config.toml
num_hidden_layers = 10
hidden_size = 256
num_attention_heads = 8
num_key_value_heads = 8
head_dim = 32
intermediate_size = 1024
vocab_size = 2048
hidden_act = "tanh_gelu"
norm = "layernorm"
norm_place = "pre"
norm_eps = 1e-05
positions = "learned"
qk_norm = false
attn_scale = 0.177
bias = "all"
tie_word_embeddings = true
parallel_block = true
init = "trunc"
init_std_qkv = 0.0338
init_std_o = 0.00755
init_std_up = 0.0338
init_std_down = 0.00377
optimizer = "muon_variant"
learning_rate = 0.011
lr_mult_qkv = 0.7
lr_mult_o = 4.0
beta1 = 0.9
lr_head = 0.00734
max_grad_norm = 1.0
warmup_steps = 200
schedule = "wsd"
decay_fraction = 0.683
decay_shape = "linear"
final_lr_fraction = 0.0
batch_tokens = 131072
max_seq_len = 512
doc_mask = true
z_loss = 0.0001
train_tokens = 637200000
max_steps = 4862
dataset = "wikipedia_en"
MLP neurons of a small language model. Each row is named by its layer, matrix (up: input weights; down: output weights) and neuron, and shows model dimensions 32-223. Each number is 500 + 25 x the weight over its row's rms, rounded and kept within 0 to 999. Numbers have three digits each.
Before each neuron's rows, "fires after" lists the tokens most often just before its 100 highest values on Wikipedia text that the model never trained on.

fires after: " b", " re", "B", "b", " Bro", " h"
L4.up586:522494494524524501528507522486489496505526535474518499503501575545483499505508516501509528473537470481468496490517478518491538520548497477502522424507506461444481482455505501539497491469508501530499511551488480485485502491485494491505512494500510476506477516518502491494510484488500508527514552502531528533499489516521481525516442514487497519532532486475501521515518514495500544479502498468500515507474479543493473493514523522528536486497454524502505463494479505574504469482510528472492521502525523516488548490523503503486482484498442487454492516494499521563471483539480512478
L4.down586:518501509488508507533500502498524490468467474553585485481442523499498493530510548499534525559467467511486465506497444488497475501527512471469522477505504469477451429538489451493527463501522493503525502484447494469475504498491478447533485487526522501501509491531492487503510511479523523502484538489514501522481490531524522531492477481482492520495477505497504551476476535529473474512501505467500459523537507483511492461451483505520488556492494512473494509464471489496494509502466498476505512490521494535508523487521490502548476513507519481518507492491522503457490510536483462508

fires after: "or", "ur", "l", "ra", "st"
L4.up989:535519484440494522507468483476511524517540570478505462494496486476504510503498491496489496503494478487539492507493515460525497461488484508504495483482487517513489447516541490504489513501516496464536503461468541510435490528525458494490478474526492492472499537552486501487459536495472489520521486529496483525474497533448478471547482465466480509495531496529527542474551458522445529523510486497508477513469475488433504542488483518511503489490500498499552522507517526463496507483490522507477531460495476505553490503508500454489499483469502506515475493519490455536551492504501489481
L4.down989:510482486519523488469508501482531509537464439504447501503500501508509437483543447499486521478520554497516524507518522507490537566466542481483514510549501477491488503515490493478484463514462505517454509515477487502509539511479530491521502487496499497493508482510515541500537469491446552491524520449513489462522426492510509525495511518487504529531490535493478496515469536472518483541465510487519502468455548530490506502495482520487502518517461512513475519519505483515532494519495483497532477499441508473504542530508498466540483546475496530524468513461488511500498507493523474519

fires after: " Li", " U", " Ar", "L", " Ga", " Ra"
L5.up469:458511504478491494492531520490516534486481505512494523490490494509425496514477471558532534482516519517473511529531529516536501467502482497526479473516504564532466523470469492459517535491492478489444511489491520516494493533484503501530509509483504518503519553515490474511483447482509475484468546451479423512486479488487478473499497469478524498521495446522551527484497491481527482458537494480535504522536477577476551485483524499470503477506475491486489487494475459507487549502511504495512517520534532475480528502539517528525501530492453465489511501504515493515476478502465522495
L5.down469:507505489491529479481481523513452528486475469484530526501514552550463499486463553474508525520512494466508490482501453435546491519482530493513512510515499499527505524499488490501542516510459496458527501501481507535493494456470525488504522494500494516516510469491455529490509485501476499500516515526498458488492495490530553469533493541473525455497493526511505526491483471484488491516503466483502504531507529513564509552496513491477480527472508475506517490487504467486501526516486459481495479524475489504527544481462467510480527483558499467537500526564494516485493456519516509533

fires after: " F", " f", "mit", "st", "for"
L4.up912:476540506492466409479488517489512458517487497487468495511524498526478528488509507509539476506534503487507506519524489512520478487443483478520481534537469439509505523529508479514479473479553482534528459459516516499457448495481537497458500492516488503520541483498508508497513475490468486523492552513484499512543498435449518527489493500501498551472538540507498524503505458506463482497491521513478518526483460473481554511455483490460495535524485498493519497513539483474504478518517472461505477497477478496469496508529476515483493465470485492506480515489507496493543479529509544508
L4.down912:518505512507511500560526461495506514520482510498503534474517511518486493526517526492511476532500524541512476461492528544512488557488526505466532519513510517464511506472533516478499512449493544511475525478496492488557479498548458456526524513460453480476494497522538495475527493467503485508484506470488515464499492507513528516461541505507512448468500470479535496517504494468505525524493540473483474493493502506492524452505504503526558490512531529502534491527497534492499535499484543480468491458495465467489472494533523429469515505525510465518503520517453511506550493499482482469

fires after: "ur", "n", "ri", "ra", "on", "l"
L4.up956:564509477520472507527517512476458526451505509475533522493508473513487492497487525510490455517520498507543515493509515538531472535469548497491471479499498504515515513539526527490481531525527515463476509467490455536519504492531484571512508498485470519471452510470564435550503512523495474504455492468519507483507485532465495475506517507480484515442514493510504520460518478530489532515499477469467492429515453498516501460482516511492514536478474490508515524453509503471537512484494482532516514488499477522504464495524508511527505517539471523509481518503448492473509494517482494483
L4.down956:470489513529482495506500513490484531534492453484485476511516504507490517521481508527557517488515514524484504484509532513529533526552481465501465486477520531510460516506519469512507463484535476483502498515505495508496474537510533488504491484503507444472509503512472482498535503494503490465510497502543487510500475534483480470488478541497528495481496522514485473498481532497530479492515526471506493488515501509472515528496483503488508478514447499538453487461516514545492495483491458499430464465486538488550482497503490538483502506491539538469440472558537510543490506538495501511

fires after: " fa", "fa", " did", " Fa", " se", " sub"
L2.up341:470481517491533519496491533492553492514489482484473478516469497515478485501492495513486521510504503498489505512513480514499520542489497469518516504490479504488483497424498496486487492474502534540490519453499489496450519513481511501573503467574483500517478502481498515477518493535504501475484509481510516495505454499488486480486521494552505476471507470515516504508460536499506491507494511513519517460497471532532509540523475488478497482517527511554448497484545531496448495499473534506466521485531515483487526476475497539496523477522504485502520523526501497551498471553513523524
L2.down341:502529495525546517477482498458471463504507528526481453449484486527501482480505468474492501527557467507518465516484487498528468465483542503461484520479542499531480469508481498514519500464522505491473454511507490533513511505483509499534522434568513511517517481535448497476529499441476511504458510500494498502545478508506493485492527501500521495506501538496514487535494495481486486491540517494455486488525527494511470512530450475520563554473547492470529518485511503489522480500537525506529460503522453534475462473479442496509538511486490487530478510559519481507481494502521503508

fires after: " co", " Co", " pro", " I", "ci"
L5.up231:465467508510484519494484476525505508486460504499516498518527495537496476497474503547505509487510514510523505472467508542462501469483481492529504526498526514475541536492468466492489508500481492500472543515510474474544484532522489497492530516527521452474495503473500463473535501538500508525529460530531496451483491579483507530504523480467450484523536500482498510569505545484462475504497469490556441511513500487505493505483505505499517483489541505501432456489499497498510453518508544494482510529500498458505497503516465489493496483523505537531521504479523484493524496522510499517
L5.down231:531483514478525474529548544508478488531515495494488482498505463505536502531538495481500546441491509481474457441469488560555565495444534483505523495517503470504521531514504482519512494486514504489493503486520519483473542514486506542489483504468503485509512478453475488516488492502525471505485457488521531515546510475533492517487498547471507476481473524526524481505469503493518486509480518542467481519516459509453472534461524481495480527500525510541495520506477504463506520504478510539461471490535503470510509502505500492481513518498480519512475466476494524478518512499531509544

fires after: "s", " in", " App", "re", "ul"
L5.up943:497519524541531509481531504490576509505504503498483530520509500522478535478500533493507512484473550550530475463508497491490514498541495491501481546503418484523554482544463482503527462474493482525509519492528522465544473488452519493529478432451493486501480463479511499448519509497509544549467502475487553477523492522518525505506499447508500529494485516500452462538484536484511519465537506477532455503498496510470483483487533475465468486497466490500515526495504492488491461501486532515523490526501468505473507517476507474516476501524482474505474475461532488540521469534502509526
L5.down943:476534471489497452546495526462502506497473526506497477529522543518544504465469532495507539544515470481487497543495530503491457535459502509509519505493503496485476495529481485493492514562479484496475527468539481489439525461504503497473525528501507510506520503515513519518527464487485511474496530506571477476499460522519579506489500472488506497528477475540434494505482487497574547479474496511465466494479525490548463494488517465511508511527497476487518506481545474524479555520496489520502490508493441497475494522488507460495470465492489449476521515474475496499458496496459532497

fires after: "s", " of", "bu", "sa", "d"
L2.up166:470493477533500505503526470485512502440441493514531513482528470522487494482490512504526534539487501492525509496537500497468457488543485523431516478493502504507493495501501518472463498491526462526533519511479551532505498464503500484504489510486484501484539507492490507450468500527547532500505475495518527502561469532511517483493519471564481521455488499429523528509458495503525527489486483542477472481517544523506514545482497516463502512533534463511496499469490477502485491508525553477525488497538528535504457485449483484569535487496529469505501496524473519499510464447468522510
L2.down166:466463516499500486501537576497507514506469520466498514513475496488511485528501481502492471533459458535526522506485526498470489547478492445525486499480540490495477507521501541491494453508494488530549504497509454497512461476528505536509500470522491456485514514519494520537527482491511460500498503496459489539508494473489500474495496499451448473483530531510455526521512513494491472496511505540552512539492513492460527481461479468473470492533462521488493498558510517536484520525509465515548511529494434503517531465509518535504518524485476511496544530514508471549512492490500496523

fires after: "′", ".", " where", "H", " J"
L4.up904:486516505505516470548531518469515526512498491516516529519504524519511518504480498477541484513519501491517520533512500483492444476508522484562556493476479517487453452517443554498507502462492499511530487530458472507495505552496507503492532501502498490497519488506487489532496526484522463502504487494482485521519499521502506550469522527500538492516557524490465476472470511497493520487508465479444476509498499499535518527531500492531485473512534486520494479490464498509511489537525502488500484521506496477488504518533501483507487482498478494510506480496529447499461522485494441486
L4.down904:500504476499478507484530482498503467512504462509492515465443459462509521488505514500485489426497482436501480503507485531476540520472515550533546548540496488491442467462479508467525493518502506473470528506476458487442508525509489517468508522492505503490479532551542502473492508468552497484487510511493480490482503521557543518492498529475480483543480491511519496469499515519548502527488488484506532511524477509510524513506503560502458522521565540492493498485507502517520492520500461514507508483447487484486507469507520530476521492546487469475509487480519540494466468573492535483

fires after: "e", " E", " V", " Le", "E", "_{"
L4.up951:510524513492493540479442530447497521498505484515519545502447514531490494486483487467509505481549499531528499492473492511482521487494484544492504504510487521495443502544549525509474458527495516482458533447493468505475491483480467509475480510492507480488507501459480497536480471517534497481569545501508498487480496529518469499502524476553490478499512494478518490459466484503495504469480475511463544511505496514507556533462492540492475510538515494499472526467511465507492492542491489487523494535496526463465527482465500539506516464470479497485509469498527499493495505549496466521
L4.down951:553464481507459533436512481500476494549512516480528451484516496494466471488445475509512482445460530497483484514487556510505469526523488520497497504497447488494480539492461517525538554551527491488486527507492491516538508509488500473499541514511516527532506533539475502490491465493505538456479528488489488517500513450437450495498497541504500470522490470516459536527493499500546490486503531515498507494489475441488499492509559500505494535526497502468508487529521504508533518505501476497498480552494486525509520482500485526519480507537487512505523480489474491505493500486511500517

fires after: " mi", "n", "ron", " bo", " h"
L5.up726:489470513458499552522525498490503504512492475424431442511489495470491483511502525569466492499507470495478495501475527486505530478499467523517480476498495504454497510458518550506498492488549469570477472520425520496508468490468527526471518483532525488493500493521458531487504495497509490477493490545478470522525520474463477496555496521476483472521495506479485493498495473519468509479490511503478467524475495512500514455510536517543521552466506535523531477491503522511510514505470490522484528479525519518489523524510561474500491545459467504475512466489514523499479502478509534465
L5.down726:499554555502487532492455509482482504500508493556542514498508537494492536492491469506487464462484534503520483517506530495521478479527511476496560495509510523521537507489489504513487469526520466471507523482487463512502502483516492475520502482470509467514496482516517495467449511544502537483486507478505503476515458540481482524505508494517558483494482489540481536552527512478489524500552615475479493447533502531508489513509452488477472492547506508480479525487456455492482501467514485489494483477469545505492502532494501473518468479526523512515484524447486533549505497475482522515

fires after: "le", " Ra", " Le", "sh", "L", "_{"
L5.up12:511509488499506529510501532504509488522525479498522524508483552478494484527486479470522488503503455513519467488506500501530434513557509470481493513497489487522462480514521531540512536520487512499441491500494478536434488478503536490491530538517474500538507521527495508554492529481491516480459529490489500476464532542481532478493480518502473474487529496521497521493507503517537456493510460462489528504529510487487470509496501526477500501492495502477463518456507507493482499496506500478536502515463554494474533499490501515525485498523487473523524435521486513486431519476502505482
L5.down12:500460501459514490524533474518496526506477506530485489441523462528468507510516515499476487483475480479471518500519493467479466508545488487493495508517522484491487451479513460493464500495492533455508474531526498476555539477484527487520500484507489530509465473545500511500503479418495524499453481480507504507528497527486496493531500477521495493516486492524507450472450529502501523485504535521520470470519490490528504502534490524524522522485517476516506493520497513528536525505527477536518492535508492515482495513503515445552467520497553511535494492521537522500534500493527505491

fires after: "re", "la", "el", "al", "or", "li"
L4.up689:510492501538538507510470550494488519561489476484551503478538493447536510498476492488505467503525478482501542554475494481520515482474516499495508500487499474502492451454549521476507471495530480524485535485463474518523503484518519498499479458559512535471444553498470520535495494496521539514449512490520471533478501538509466480520501471485477521512519496507468545499539503545471511476437511491509491500513463457453485490488492518456485474476464512491472494503481518494515498488493495538482483464508499461509489490480496504473488504511477511499464485495505468490490509522527523548
L4.down689:513465448489499526504497481449478495525497524490493497520467512505478487521511470530518501509517547508516416489570493461483525527479442487497479491472508518480513464547484486485536515526507458504447462511510539464475506529502481501479492514463540536506505483534456493465542510515511474550541502513523492459506509491493473488487526507473484492503529493501466524516479460530480529515500527464488502495443506517514504480500548536503482562460498514497518550480516504536528490473543517483525499506491539481520488525523494462475508516519515466469503470492532455493532487477488495509

fires after: " in", " 19", " ", " de", "th", " the"
L5.up696:497541515526519503511517497473474489536510468520484534494471513561519518534443472527505521464471474512479464519504504490517496512466490490521528490497490517499499503480519479507511536511510511506487502479532446528527475527524527486524464537472541528483476448495499476494458514500503517514478532504507526504493491532446510490552443464466537448445526502469504504507482558502511549495496486509506464485497494489477473512492504504531496490531531468497496468484521488520486460548539523505501502498515494485526558492469503498508508514524462505545530497484524527491461489504524521476
L5.down696:496516480512506525571539516475484509514491537506467512488490450518443554538501548488521519533507498531535468491525517479534498504493493491518548545510512501490486544523514464483487486508524474523483522484494455516504476508517445480476509456460488519517498508456528493481518517481564476483525510470482481478521499500492483524544490486501475486478478495480463507482471488524458474524518511497496490497488553523521524492485511559506513532510467524519497496482499501505522470480477517546498547500485480512508498439496529503511475519512501488556520477495498490498465475489482504486